Weights of a small transformer language model.
Architecture: LayerNorm before each block, learned positions, biases, untied embeddings.
Training: a variant of Muon for these matrices, 207M tokens, 9150 steps.
MLP neurons of a small language model. Each row is named by its layer, matrix (up: input weights; down: output weights) and neuron, and shows model dimensions 96-159. Each number is 50 + 15 x the weight over its row's rms, rounded and kept within 0 to 99.
Before each neuron's rows, "fires after" lists the tokens most often just before its 100 highest values on Wikipedia text that the model never trained on.

fires after: " b", " B", " st", " v", " l"
L3.up523:74 29 43 64 69 43 31 51 36 43 56 69 49 57 33 40 66 38 36 75 55 31 46 56 50 53 35 28 36 66 41 49 35 79 39 56 53 45 41 39 31 29 67 25 41 52 24 41 55 67 59 74 69 68 41 21 27 59 59 33 60 34 57 39
L3.down523:51 48 27 52 43 32 45 69 42 65 68 66 71 53 31 55 50 49 40 41 56 22 49 34 70 47 71 38 60 41 55 70 52 61 49 82 58 54 72 48 13 60 33 30 62 77 52 53 68 27 59 77 51 53 60 59 30 38 50 41 46 56 45 48

fires after: " |", "s", " ", "als", ";", "%"
L2.up180:44 62 60 51 40 46 27 36 21 58 57 45 37 47 71 58 61 49 68 71 68 52 42 60 42 56 63 34 37 38 46 39 44 40 55 66 67 57 56 39 49 68 44 52 70 58 28 57 58 40 38 68 69 29 30 71 46 37 70 51 50 64 48 41
L2.down180:45 56 39 42 50 60 56 61 30 44 27 40 55 82 57 35 47 40 71 71 60 31 42 32 62 41 60 17 39 54 50 44 53 51 43 55 55 41 48 44 66 37 40 63 34 49 56 33 53 52 55 65 47 14 78 45 52 71 63 52 52 66 50 15

fires after: " St", " B", " b", " r", "b", " R"
L4.up639:78 48 58 54 73 29 42 91 24 37 36 57 71 57 48 47 47 34 08 57 49 12 41 67 34 27 27 62 39 48 49 58 59 55 44 51 60 65 43 56 44 46 37 82 41 59 19 47 30 43 38 56 42 72 60 40 60 43 43 32 48 50 32 66
L4.down639:11 55 40 56 30 25 37 60 28 74 56 74 26 48 47 76 56 45 33 52 26 74 72 34 44 84 82 56 83 40 71 57 67 57 79 60 51 51 53 46 37 37 56 34 76 65 61 43 56 25 36 55 59 51 43 61 28 48 35 20 45 62 22 48

fires after: " p", " b", "b", " m"
L3.up153:70 50 52 47 52 57 60 40 25 77 66 28 54 63 71 48 83 32 34 32 78 27 35 55 52 36 51 40 57 73 60 58 46 45 64 39 40 46 40 29 67 39 40 24 54 47 49 43 56 41 50 30 42 79 56 61 38 52 45 66 67 33 80 40
L3.down153:74 38 47 47 42 35 36 17 63 65 52 60 38 54 53 46 52 61 41 23 43 46 66 61 67 76 61 55 40 42 71 46 36 51 20 46 42 52 62 50 55 63 58 45 49 26 41 50 63 61 35 65 44 49 42 29 55 37 36 45 55 43 65 43

fires after: " V", " L", " sp", " al", "l"
L3.up279:25 26 60 58 58 71 44 46 81 61 52 59 85 50 31 26 52 38 50 34 62 40 49 53 36 72 52 47 80 54 87 78 44 48 47 61 57 50 42 44 58 54 52 69 41 58 26 44 62 55 42 57 59 66 61 57 38 50 34 43 51 42 51 39
L3.down279:56 49 48 44 50 51 65 80 42 58 41 29 59 52 59 52 74 34 37 53 25 71 38 68 69 37 40 63 62 62 11 60 58 42 55 44 70 44 28 56 15 78 45 46 44 61 45 41 37 68 52 86 31 53 45 49 55 31 37 55 45 64 71 92

fires after: " B", " b", "B", "b"
L6.up76:77 46 85 43 54 41 22 62 24 56 33 40 41 56 71 71 44 49 44 28 48 25 65 72 44 48 37 34 19 70 47 33 73 54 67 48 67 34 57 49 55 60 36 76 22 52 66 46 49 27 35 41 35 55 90 53 22 40 51 42 74 54 76 28
L6.down76:38 53 68 55 41 31 54 30 59 56 48 77 58 83 41 17 37 62 84 50 42 48 25 65 73 64 38 33 63 29 61 39 43 28 74 54 42 54 39 62 40 52 49 64 62 64 68 32 42 43 56 70 69 53 52 59 37 67 45 29 31 38 60 73

fires after: " |", ";", ":", " A", "."
L2.up364:48 71 57 41 63 34 32 41 85 81 40 56 61 40 80 58 62 79 64 60 58 40 35 81 53 67 60 29 66 47 35 47 45 47 43 58 30 26 65 36 22 66 40 55 74 65 46 55 61 40 58 46 54 44 48 77 54 37 67 58 72 50 59 54
L2.down364:14 61 66 57 48 53 44 46 81 54 60 80 50 42 47 48 56 27 63 17 58 33 34 28 46 70 76 50 55 76 57 55 68 83 52 62 46 45 57 41 48 37 51 46 64 48 71 42 40 43 65 44 63 17 24 36 29 54 46 58 49 54 59 55

fires after: " d", " r", " pro", " R", " tr"
L3.up36:71 63 70 28 34 56 48 55 62 43 53 48 50 58 50 55 51 36 15 77 81 31 62 65 46 39 33 61 46 30 61 49 69 50 62 64 37 67 30 55 62 49 47 68 49 34 35 66 35 43 68 39 43 48 51 60 99 50 34 52 60 60 44 44
L3.down36:30 30 35 61 70 40 36 69 38 55 30 33 56 42 53 17 66 67 79 53 34 50 63 66 24 68 55 70 36 24 59 60 64 70 49 47 41 45 58 33 50 55 45 59 59 34 53 69 70 42 41 44 66 70 30 43 33 27 64 55 33 24 64 33

fires after: " v", " m", " M", " un", "in", " dis"
L4.up447:48 45 00 69 38 63 41 56 21 32 73 47 45 33 42 52 59 24 33 47 59 74 67 53 37 63 65 70 58 68 29 50 55 91 81 44 51 34 44 53 39 54 47 46 84 64 49 53 50 46 63 75 78 47 22 42 62 46 66 38 41 56 57 55
L4.down447:54 42 48 58 41 54 44 52 61 30 55 28 66 47 48 62 48 40 37 56 49 50 40 65 39 53 43 51 30 31 30 56 49 36 59 82 62 54 37 64 52 46 30 38 51 49 44 62 60 40 50 52 57 41 90 38 29 52 86 42 46 50 49 52

fires after: " L", "l", "el", " l", " Al"
L6.up438:48 30 57 53 67 55 64 75 95 85 13 63 66 75 50 41 59 42 32 67 54 61 68 65 59 35 40 38 50 41 58 74 55 68 42 55 56 32 45 52 49 64 42 55 41 74 09 87 47 30 62 65 48 32 48 65 50 63 36 55 26 39 35 55
L6.down438:46 35 38 74 22 38 55 42 44 37 70 71 42 49 69 74 68 31 49 68 42 61 23 59 61 48 57 70 38 45 49 26 45 21 64 51 44 79 36 36 86 55 55 26 47 38 42 47 54 62 57 38 56 44 60 55 40 62 28 44 35 52 44 38

fires after: ".", "+", " cons", " N", "4"
L4.up58:27 56 27 19 48 39 38 53 51 46 63 40 67 45 59 51 28 66 22 28 64 55 61 44 62 43 47 67 33 36 43 56 33 53 51 35 39 49 66 39 46 27 37 52 63 45 28 58 53 45 47 55 65 60 79 61 66 49 36 47 53 50 46 52
L4.down58:81 51 41 99 48 35 67 68 49 52 39 62 44 43 47 55 51 26 37 38 54 39 60 32 32 70 25 41 36 36 75 71 46 66 65 41 51 35 40 38 61 65 47 41 63 41 37 66 53 54 37 57 31 61 38 20 45 43 30 49 19 67 42 52

fires after: " ad", " con", "T", " Con", " rec", " Ad"
L3.up255:77 64 63 38 30 35 63 67 33 44 69 47 36 43 43 77 58 66 41 20 49 30 77 34 75 59 31 55 41 56 86 27 56 71 54 47 53 63 63 52 59 69 51 63 41 54 78 45 53 59 50 69 48 40 60 64 52 62 79 54 61 70 44 45
L3.down255:56 55 78 69 53 45 43 59 67 60 52 35 45 58 64 57 56 39 52 47 50 56 51 45 85 63 45 51 29 57 70 19 57 51 72 32 67 26 53 75 46 63 32 52 73 34 45 41 50 70 40 72 69 72 71 61 47 20 53 59 40 54 59 52

fires after: " th", "th", "h", " H", " wh", " Th"
L4.up763:48 36 23 43 60 99 44 18 49 60 30 43 61 48 57 58 68 67 37 75 56 33 51 72 72 61 57 52 44 82 51 52 32 42 36 54 59 45 27 46 56 51 73 06 27 23 14 48 26 50 68 33 36 39 59 36 57 52 56 48 62 51 57 24
L4.down763:50 57 39 55 34 40 70 77 55 66 45 44 27 74 34 64 32 45 33 31 71 54 41 37 88 70 38 69 50 22 49 57 79 76 48 44 56 24 57 74 59 55 36 34 57 69 66 41 32 42 46 47 64 43 29 20 54 68 48 80 65 53 50 49

fires after: " B", " b", "b", "l"
L3.up588:49 25 88 56 47 56 36 55 31 49 32 64 49 34 26 50 61 30 41 62 46 45 80 67 46 58 38 45 67 52 76 28 39 32 41 45 49 69 57 27 69 29 52 45 62 48 57 50 57 52 63 23 38 40 44 49 72 65 59 26 72 37 47 47
L3.down588:37 60 43 65 37 69 51 31 38 52 62 40 42 20 58 58 33 52 68 28 76 60 51 27 36 44 44 38 33 25 51 16 42 66 71 68 50 54 49 26 43 48 42 56 36 46 45 51 43 99 61 15 41 69 30 39 57 36 59 36 43 65 54 79

fires after: "\n", " ", " cont", "ov", " kn", "ist"
L3.up99:47 53 50 61 48 75 50 62 45 39 39 43 53 59 76 20 57 26 39 68 42 13 58 37 58 66 44 74 55 54 54 27 16 30 22 70 39 23 46 52 57 37 59 44 61 64 42 20 67 35 49 70 46 84 52 64 61 43 48 72 78 63 22 39
L3.down99:61 33 51 47 54 07 46 63 39 69 76 37 48 44 46 50 44 53 58 39 45 64 67 41 41 52 70 56 51 67 44 52 29 61 74 49 64 50 76 50 37 34 58 65 47 51 58 35 43 84 42 39 67 27 35 55 37 38 54 41 58 27 49 46

fires after: " w", " S", " sp", " st", " W", "f"
L3.up44:70 42 52 44 23 28 49 48 39 52 66 79 37 62 40 52 75 58 64 76 26 45 53 36 42 26 49 59 59 33 47 53 69 56 24 52 57 57 45 53 62 61 51 36 58 69 27 47 51 30 45 57 48 49 69 44 48 53 52 44 87 50 64 34
L3.down44:35 60 61 65 63 22 65 79 51 54 55 41 47 41 32 25 39 47 25 78 23 59 35 40 46 56 64 79 77 32 70 58 56 31 34 63 43 49 30 50 56 33 24 32 77 59 38 67 45 37 45 48 60 28 83 72 55 61 44 63 67 69 50 38

fires after: " st", " St", "r", "t"
L6.up637:62 37 31 59 65 42 49 81 55 59 48 74 39 43 51 65 58 40 48 41 53 44 50 20 52 42 33 52 31 40 36 39 60 61 54 39 21 57 76 35 39 46 41 63 55 74 27 65 51 17 31 45 62 28 55 51 57 42 53 56 21 46 47 52
L6.down637:32 38 65 49 56 26 40 05 58 34 83 41 35 43 70 41 40 55 56 51 51 51 84 32 46 40 50 54 80 40 61 53 49 70 81 70 69 62 37 65 51 22 79 41 41 56 24 33 60 57 62 42 58 44 59 33 47 54 24 46 38 61 34 47

fires after: " H", " h", "ar", " D", "ig"
L4.up368:41 40 13 57 57 25 04 45 17 80 47 73 38 47 44 65 32 47 39 65 51 34 51 49 35 48 54 47 36 62 29 34 46 62 60 69 50 60 54 55 57 27 56 44 91 72 38 60 45 70 57 44 37 53 63 43 30 57 42 50 51 37 32 60
L4.down368:44 40 69 64 64 28 79 56 36 35 72 40 22 28 31 59 41 33 48 91 35 49 67 38 40 51 48 65 67 63 64 49 42 56 66 51 48 50 68 46 49 67 71 28 67 65 44 63 69 58 53 73 28 66 42 26 40 34 55 46 75 41 38 29

fires after: " b", "5", "4", " an", " ", " s"
L4.up344:11 44 33 63 35 75 25 63 55 56 77 51 63 41 38 56 59 34 61 67 44 67 49 36 52 50 53 35 32 59 54 64 54 60 56 52 50 44 73 41 52 67 54 85 58 64 86 18 56 31 49 64 28 43 52 35 40 74 43 36 25 29 44 51
L4.down344:67 43 33 64 51 69 50 49 54 40 47 40 40 52 57 29 53 41 57 56 49 60 54 36 50 53 70 26 44 55 57 93 47 57 59 42 68 75 65 56 53 21 46 54 34 72 65 40 74 54 68 87 38 35 57 66 43 62 51 60 47 80 66 60

fires after: " c", "c", " t", "re", " Sc"
L4.up521:43 52 09 58 42 69 72 38 27 68 67 35 72 65 51 32 50 57 44 47 51 39 67 80 66 49 51 36 41 28 52 75 49 65 41 47 59 58 26 37 99 53 54 57 35 48 71 50 44 49 29 44 48 59 54 50 46 60 52 42 43 70 81 59
L4.down521:70 21 59 41 37 46 57 46 61 19 68 67 55 34 48 72 56 68 62 58 58 63 53 47 25 56 59 63 47 24 47 41 64 62 44 51 37 61 71 49 29 33 62 64 41 29 34 72 32 47 53 45 23 69 41 27 51 45 69 75 34 64 42 31

fires after: " m", " M", " ", " T", " f"
L3.up834:47 37 51 31 39 71 48 47 60 57 69 52 45 35 25 33 47 45 49 60 54 37 57 58 26 58 52 43 51 69 22 32 61 57 80 52 42 58 40 55 56 62 52 26 47 78 18 34 74 53 45 68 57 43 17 59 50 43 60 31 55 30 38 73
L3.down834:40 35 62 81 63 34 37 52 40 56 54 37 37 32 31 71 62 38 52 41 74 18 43 25 60 73 47 85 38 34 63 16 63 32 47 52 55 77 45 45 36 52 65 54 48 38 44 33 72 57 45 53 60 45 56 56 32 48 44 43 37 63 70 23

fires after: "est", " I", "th", " ", " Re", "t"
L3.up197:58 69 34 25 60 38 65 69 71 71 57 43 29 73 49 43 43 53 53 60 56 51 62 65 54 78 51 45 55 67 69 47 67 41 34 72 69 49 40 69 47 72 52 43 42 55 40 39 56 31 48 69 44 55 24 62 56 59 42 54 36 44 24 73
L3.down197:53 61 52 59 72 58 44 48 61 38 33 68 63 27 36 54 22 28 47 85 50 57 43 30 62 82 62 80 58 70 23 45 53 58 76 41 55 49 32 53 54 26 63 55 50 35 81 56 56 33 59 37 30 42 46 39 99 42 58 71 46 55 40 73

fires after: " ", "–", "3", "5", "1", "."
L2.up428:57 48 50 44 34 55 40 67 46 52 52 54 79 53 52 73 29 35 54 31 70 69 47 53 58 60 25 29 50 60 52 67 57 26 44 51 60 34 94 89 58 50 50 76 53 67 48 46 51 56 56 65 48 65 31 55 45 99 39 41 60 27 42 33
L2.down428:50 50 48 52 85 58 51 44 44 29 41 59 45 22 39 35 44 57 34 66 69 41 34 47 33 60 32 43 37 39 39 45 47 75 69 46 71 23 59 78 43 55 55 51 49 49 62 19 40 73 52 61 18 54 54 40 56 46 45 23 59 57 65 60

fires after: " Ch", "ar", " pro", " o", " D"
L4.up1008:60 62 33 34 40 37 17 61 44 63 37 55 39 21 65 81 60 08 43 36 54 19 37 57 44 50 45 51 47 58 46 58 65 70 81 48 54 55 39 52 72 48 56 41 64 70 14 36 47 38 99 64 51 47 84 48 45 69 37 51 36 41 68 60
L4.down1008:33 70 65 70 61 42 44 29 37 42 70 52 40 36 37 34 58 44 37 57 37 34 63 53 55 27 54 45 33 70 56 64 48 75 65 70 64 47 59 65 39 66 45 38 62 64 43 49 66 47 61 67 46 52 45 53 38 57 62 37 32 39 36 33

fires after: " s", "-", " th", " p", " K"
L4.up682:64 34 60 50 32 17 57 43 54 35 32 47 19 51 62 64 66 47 60 54 50 47 54 42 50 52 63 45 32 59 45 39 50 20 29 54 53 55 93 31 36 05 71 25 15 72 65 73 56 60 44 46 37 60 44 72 32 67 43 44 42 59 43 64
L4.down682:45 56 81 43 83 49 43 57 59 23 54 63 61 33 45 41 69 60 53 72 39 69 31 67 57 42 40 53 45 60 45 68 51 45 45 41 62 48 69 45 61 60 63 64 55 52 38 37 61 67 42 53 66 49 47 39 56 46 72 44 57 61 49 36

fires after: " r", " Rep", " R", " P", "-", " res"
L4.up211:35 37 24 48 49 66 36 61 31 71 64 50 57 37 55 39 49 42 39 54 51 67 32 53 23 59 46 34 45 59 47 24 53 43 53 66 47 28 59 65 52 61 39 62 39 78 29 47 65 61 53 61 74 71 57 41 31 33 62 49 48 61 68 72
L4.down211:49 59 48 58 47 26 66 31 39 40 69 67 55 49 39 63 47 77 28 30 67 38 73 65 62 29 57 61 73 43 70 06 40 60 28 41 56 52 35 47 62 50 83 37 58 53 83 46 59 45 52 37 37 75 36 78 61 56 40 30 37 63 49 21

fires after: " c", " C", "c", " n", " cons", " Sc"
L4.up109:63 30 26 51 38 37 42 58 52 42 57 55 73 66 37 43 22 49 57 69 61 45 61 63 58 30 66 59 55 55 37 47 63 29 42 49 43 64 12 52 62 50 45 25 70 51 37 82 51 60 32 53 67 63 51 67 65 32 68 77 60 61 61 36
L4.down109:62 51 30 73 39 72 37 24 43 61 44 29 70 40 30 36 30 34 49 72 61 52 72 42 51 71 75 45 62 44 35 49 60 66 63 66 47 39 65 51 29 53 54 40 82 67 49 63 61 33 46 49 46 60 27 39 75 34 60 42 59 39 39 26

fires after: " R", "ig", " L", " J", " r"
L3.up645:56 18 46 43 57 59 57 56 47 51 65 28 61 39 49 73 57 48 51 47 42 48 21 62 41 54 51 50 57 59 59 35 54 45 43 40 66 41 55 42 45 47 25 38 64 74 50 30 61 25 45 69 44 75 64 56 68 17 66 50 42 35 55 71
L3.down645:36 56 51 52 30 55 65 43 38 23 51 50 51 28 50 27 38 22 36 59 47 51 30 58 50 27 41 50 60 48 62 15 55 69 45 52 50 39 29 46 35 45 69 70 30 58 53 76 61 59 50 40 38 24 58 35 51 65 66 55 42 48 45 41

fires after: " cons", " C", " H", "th", ".", " c"
L3.up733:56 32 51 32 44 35 81 47 54 70 63 24 56 48 51 44 25 46 51 52 49 38 86 67 59 43 47 34 37 50 43 37 60 21 26 38 44 54 57 35 57 39 48 54 53 30 30 76 44 71 47 67 52 43 67 66 21 42 54 51 54 45 88 64
L3.down733:99 35 25 34 46 55 57 69 45 70 47 58 41 43 53 29 32 47 47 48 57 45 37 67 86 43 44 65 59 44 63 41 35 59 35 56 61 78 57 48 27 35 51 55 54 45 46 41 37 33 48 50 70 55 38 11 50 34 44 54 68 65 42 87

fires after: " ", "\n\n", "\n", " con"
L3.up949:43 59 68 36 38 50 51 48 30 48 70 51 57 39 65 42 44 56 27 59 25 25 30 49 64 60 44 58 80 36 48 41 22 42 49 44 30 30 54 42 51 39 57 81 45 63 45 72 67 40 48 46 44 32 68 69 94 45 36 62 90 65 51 42
L3.down949:43 59 61 60 34 60 46 67 49 39 72 50 46 66 58 27 41 58 63 54 70 75 68 17 37 72 58 46 51 84 41 68 31 28 14 16 36 64 52 52 45 56 50 46 92 46 61 65 21 75 35 14 23 74 58 72 52 57 69 66 66 25 66 70

fires after: "re", " C", " c", " A", " re", " e"
L4.up979:52 33 52 53 16 63 66 59 50 48 63 33 63 52 70 48 33 74 40 59 54 62 69 50 64 73 46 61 27 56 38 65 93 67 26 42 37 32 35 39 68 51 54 94 20 49 58 56 48 57 51 66 42 39 33 51 42 62 38 63 56 28 76 44
L4.down979:63 73 67 44 45 51 51 60 64 54 47 64 47 35 45 72 73 46 52 41 38 54 51 65 49 67 19 50 30 41 36 45 37 45 52 35 64 37 55 38 53 39 73 63 56 18 67 42 11 54 62 35 53 34 57 76 48 48 33 58 61 51 27 42

fires after: " R", " Al", " J", " to"
L3.up892:69 34 42 43 76 59 66 46 42 49 86 49 52 48 68 81 64 55 39 44 29 43 48 43 37 76 34 57 60 43 77 58 25 76 29 28 56 55 53 21 43 64 44 58 50 52 40 34 43 41 66 59 64 20 66 41 54 19 53 56 49 67 65 60
L3.down892:43 35 43 42 33 80 67 43 65 69 68 47 42 69 54 68 42 64 32 67 45 50 35 44 76 62 45 55 56 32 42 49 67 48 44 49 69 47 34 31 58 43 66 39 65 45 48 69 70 55 35 66 29 44 70 58 45 33 46 34 52 68 51 32

fires after: " B", " b", "ar", "b"
L4.up350:59 45 60 42 27 63 33 36 34 35 34 68 56 66 55 63 80 30 30 21 39 22 55 45 50 56 16 56 51 43 74 64 48 40 41 56 62 56 21 44 65 47 66 12 46 59 29 54 21 60 44 26 47 58 38 47 56 75 58 55 54 38 70 22
L4.down350:64 51 48 40 36 40 72 45 38 42 49 47 24 71 43 25 64 54 56 38 39 52 63 48 48 57 39 41 60 64 45 46 59 58 54 62 50 67 72 53 51 44 29 54 84 56 78 66 18 65 73 54 69 46 65 44 66 65 56 23 22 57 19 74

fires after: " S", " K", " s", " H"
L3.up914:75 20 51 46 33 33 49 55 36 32 51 54 42 68 30 42 65 47 55 49 49 40 44 66 51 30 69 46 49 38 59 38 31 52 26 45 41 92 43 39 50 46 57 26 57 44 57 71 64 41 43 89 38 46 77 62 37 66 54 53 53 58 43 58
L3.down914:48 64 69 27 59 71 40 44 47 23 54 28 75 50 78 61 24 65 58 42 57 56 45 44 48 60 37 34 61 64 97 50 80 32 30 05 60 30 56 44 52 69 40 51 31 64 44 33 57 56 42 57 62 73 77 45 56 37 51 65 62 65 21 47

fires after: "le", "e", " D", " e", " d", "s"
L4.up237:60 72 31 55 54 33 43 27 43 52 62 56 29 69 45 81 57 45 54 37 62 46 61 65 42 10 22 74 29 42 47 47 20 46 43 44 53 46 65 34 80 46 51 57 36 24 29 57 60 53 51 50 67 33 41 45 66 38 80 58 43 55 66 71
L4.down237:25 61 42 38 60 40 73 33 57 28 45 48 33 68 55 27 38 44 37 67 39 52 31 39 72 57 36 52 38 73 83 39 58 79 49 39 43 43 12 56 34 42 74 29 41 58 57 76 49 49 72 66 41 42 64 37 50 38 53 49 64 59 57 18

fires after: " D", " d", "G", " J", " s", "A"
L3.up510:43 38 51 53 70 47 63 45 55 54 54 79 36 78 53 48 51 49 65 60 45 50 57 62 28 35 22 80 32 53 58 34 46 69 48 28 47 51 51 49 47 38 66 32 33 44 64 66 69 66 27 54 48 39 58 58 71 47 49 52 53 41 41 27
L3.down510:71 63 68 45 86 56 43 60 64 70 47 30 51 59 57 37 39 60 38 58 51 52 14 39 36 42 58 58 42 50 56 77 43 28 41 55 44 51 43 56 62 46 53 39 26 67 63 48 28 24 69 66 33 55 38 58 43 58 35 59 41 51 70 44

fires after: " st", " St", " sc", " to", " t", " I"
L4.up302:35 43 53 58 58 54 57 55 40 61 40 55 68 67 74 73 27 46 25 79 54 51 77 41 66 54 54 33 43 46 54 57 54 47 59 56 55 28 34 40 41 66 36 34 42 42 47 45 33 64 72 41 52 35 26 62 60 36 61 57 30 46 22 52
L4.down302:73 44 54 40 34 68 55 50 54 51 57 47 46 43 84 45 59 43 65 66 36 56 46 32 65 99 34 70 68 48 42 60 17 50 51 47 49 24 41 60 48 50 49 41 53 44 52 31 47 52 72 57 60 58 71 65 84 38 49 43 78 31 41 45

fires after: "ce", "v", " M", " m", "rom"
L6.up983:51 47 36 59 52 49 56 70 35 45 72 34 42 41 83 36 51 61 44 56 69 61 41 70 47 39 57 37 38 62 30 85 24 72 75 47 40 35 51 23 34 32 70 59 68 57 45 48 66 46 40 68 59 35 45 58 78 29 17 33 28 57 44 56
L6.down983:52 61 80 38 45 71 48 68 60 29 50 56 54 60 17 52 56 50 31 49 52 55 76 56 38 18 54 57 65 52 43 46 35 34 53 44 60 58 30 75 50 52 32 32 55 55 65 42 47 34 53 52 52 41 52 43 58 35 16 58 37 69 64 97

fires after: "-", "\n\n", "\n", " (", " \"", " "
L3.up791:38 27 75 34 38 56 54 52 52 53 51 55 59 26 66 29 48 30 34 29 42 36 35 46 37 59 26 80 58 43 54 52 24 08 46 54 43 33 46 64 42 42 48 57 48 64 40 69 37 39 32 46 44 67 49 66 44 50 59 31 74 54 59 89
L3.down791:36 78 70 38 36 46 27 31 41 66 71 68 60 40 59 37 46 56 40 62 73 39 80 34 51 76 49 60 47 47 44 66 67 34 20 30 77 52 43 71 76 75 36 54 52 45 62 63 50 49 48 58 64 65 48 69 42 53 56 30 48 47 51 99

fires after: " m", " k", "H", "f", " f", " w"
L4.up235:82 62 44 48 51 30 34 71 54 32 39 75 35 65 42 42 73 47 62 55 45 29 59 30 49 56 71 73 48 68 59 53 79 29 44 32 47 41 32 47 60 43 61 60 24 48 27 44 50 43 37 57 57 70 57 34 17 68 72 38 72 29 59 29
L4.down235:27 54 71 46 44 22 19 33 84 57 38 62 47 73 24 45 54 35 37 27 52 39 17 50 64 37 60 73 38 68 54 36 58 38 47 56 45 60 56 69 28 27 46 56 44 43 61 45 29 38 73 79 87 39 42 36 18 55 69 56 61 64 47 35

fires after: " an", " V", " Al", "and", " to", " v"
L6.up35:57 55 16 59 57 58 59 23 59 50 74 35 56 67 54 46 57 53 46 35 54 65 50 83 57 65 59 45 67 64 62 33 51 37 40 30 46 33 18 60 33 68 61 70 41 39 54 60 41 62 29 34 61 25 44 45 47 68 51 10 37 70 49 49
L6.down35:67 12 70 50 40 32 41 22 72 50 52 67 77 43 56 34 57 62 33 42 54 31 47 51 47 45 70 71 38 56 33 45 44 68 30 71 51 52 80 56 55 30 35 51 57 46 68 77 71 49 41 62 85 60 48 58 55 42 72 51 57 49 37 39

fires after: " st", " St", " was", " be"
L3.up250:34 51 33 76 44 50 64 69 57 37 47 50 66 61 55 53 47 50 43 51 75 64 86 53 35 36 56 56 46 49 54 51 52 48 44 50 48 56 70 21 36 48 47 47 35 63 29 59 35 52 59 68 34 11 61 59 78 38 55 56 41 67 48 52
L3.down250:50 38 16 57 67 51 49 54 38 39 49 42 50 39 37 16 71 76 58 68 47 68 99 47 56 61 53 58 49 42 56 53 58 58 49 40 51 41 23 58 54 34 49 61 29 16 32 44 62 51 69 53 44 37 67 59 45 54 58 41 45 73 39 54

fires after: " V", " v", "cc", " m", "um"
L4.up764:75 65 32 74 64 18 67 53 94 54 57 45 55 57 49 44 42 36 57 42 29 56 37 55 69 53 51 29 62 54 62 56 34 49 30 31 36 40 60 42 62 44 33 77 37 36 42 32 31 35 31 19 29 34 53 28 60 83 50 60 56 38 72 59
L4.down764:48 47 51 33 57 64 43 36 28 46 51 51 40 74 70 51 65 39 67 47 62 28 46 48 37 31 66 51 70 66 55 59 56 48 60 63 56 47 37 55 49 35 42 43 69 31 48 55 63 51 63 70 58 55 32 59 52 24 60 37 50 54 70 45

fires after: " I", "I", " M", "ar", "est", " B"
L6.up177:41 69 26 60 53 46 43 67 66 73 35 34 55 42 40 45 61 46 49 58 46 50 43 75 50 33 64 68 77 78 89 61 79 51 67 77 67 38 49 24 40 81 56 59 78 57 62 53 58 63 61 77 21 63 65 58 49 63 47 74 71 35 18 66
L6.down177:36 24 46 50 63 47 35 63 52 68 49 29 66 60 59 44 61 41 56 31 61 45 58 53 84 35 31 46 24 35 53 39 52 59 35 57 56 76 65 81 65 28 45 56 27 40 56 42 52 70 71 48 58 44 31 55 46 83 59 52 60 62 57 36

fires after: " A", " H", " h", " he", "h"
L6.up534:43 40 32 44 39 53 38 71 47 62 57 56 61 30 53 72 51 56 19 51 47 67 48 87 54 47 57 45 22 86 38 55 52 53 78 37 43 42 45 37 32 62 61 31 42 41 19 33 53 43 48 51 46 29 39 55 69 84 42 45 33 56 54 15
L6.down534:33 71 46 30 63 36 47 46 27 63 55 57 43 35 35 45 54 32 26 27 48 50 41 49 73 40 45 52 65 65 60 81 70 55 68 61 60 46 19 28 41 35 55 59 56 18 49 55 51 42 52 62 43 28 75 55 32 33 54 40 35 60 32 61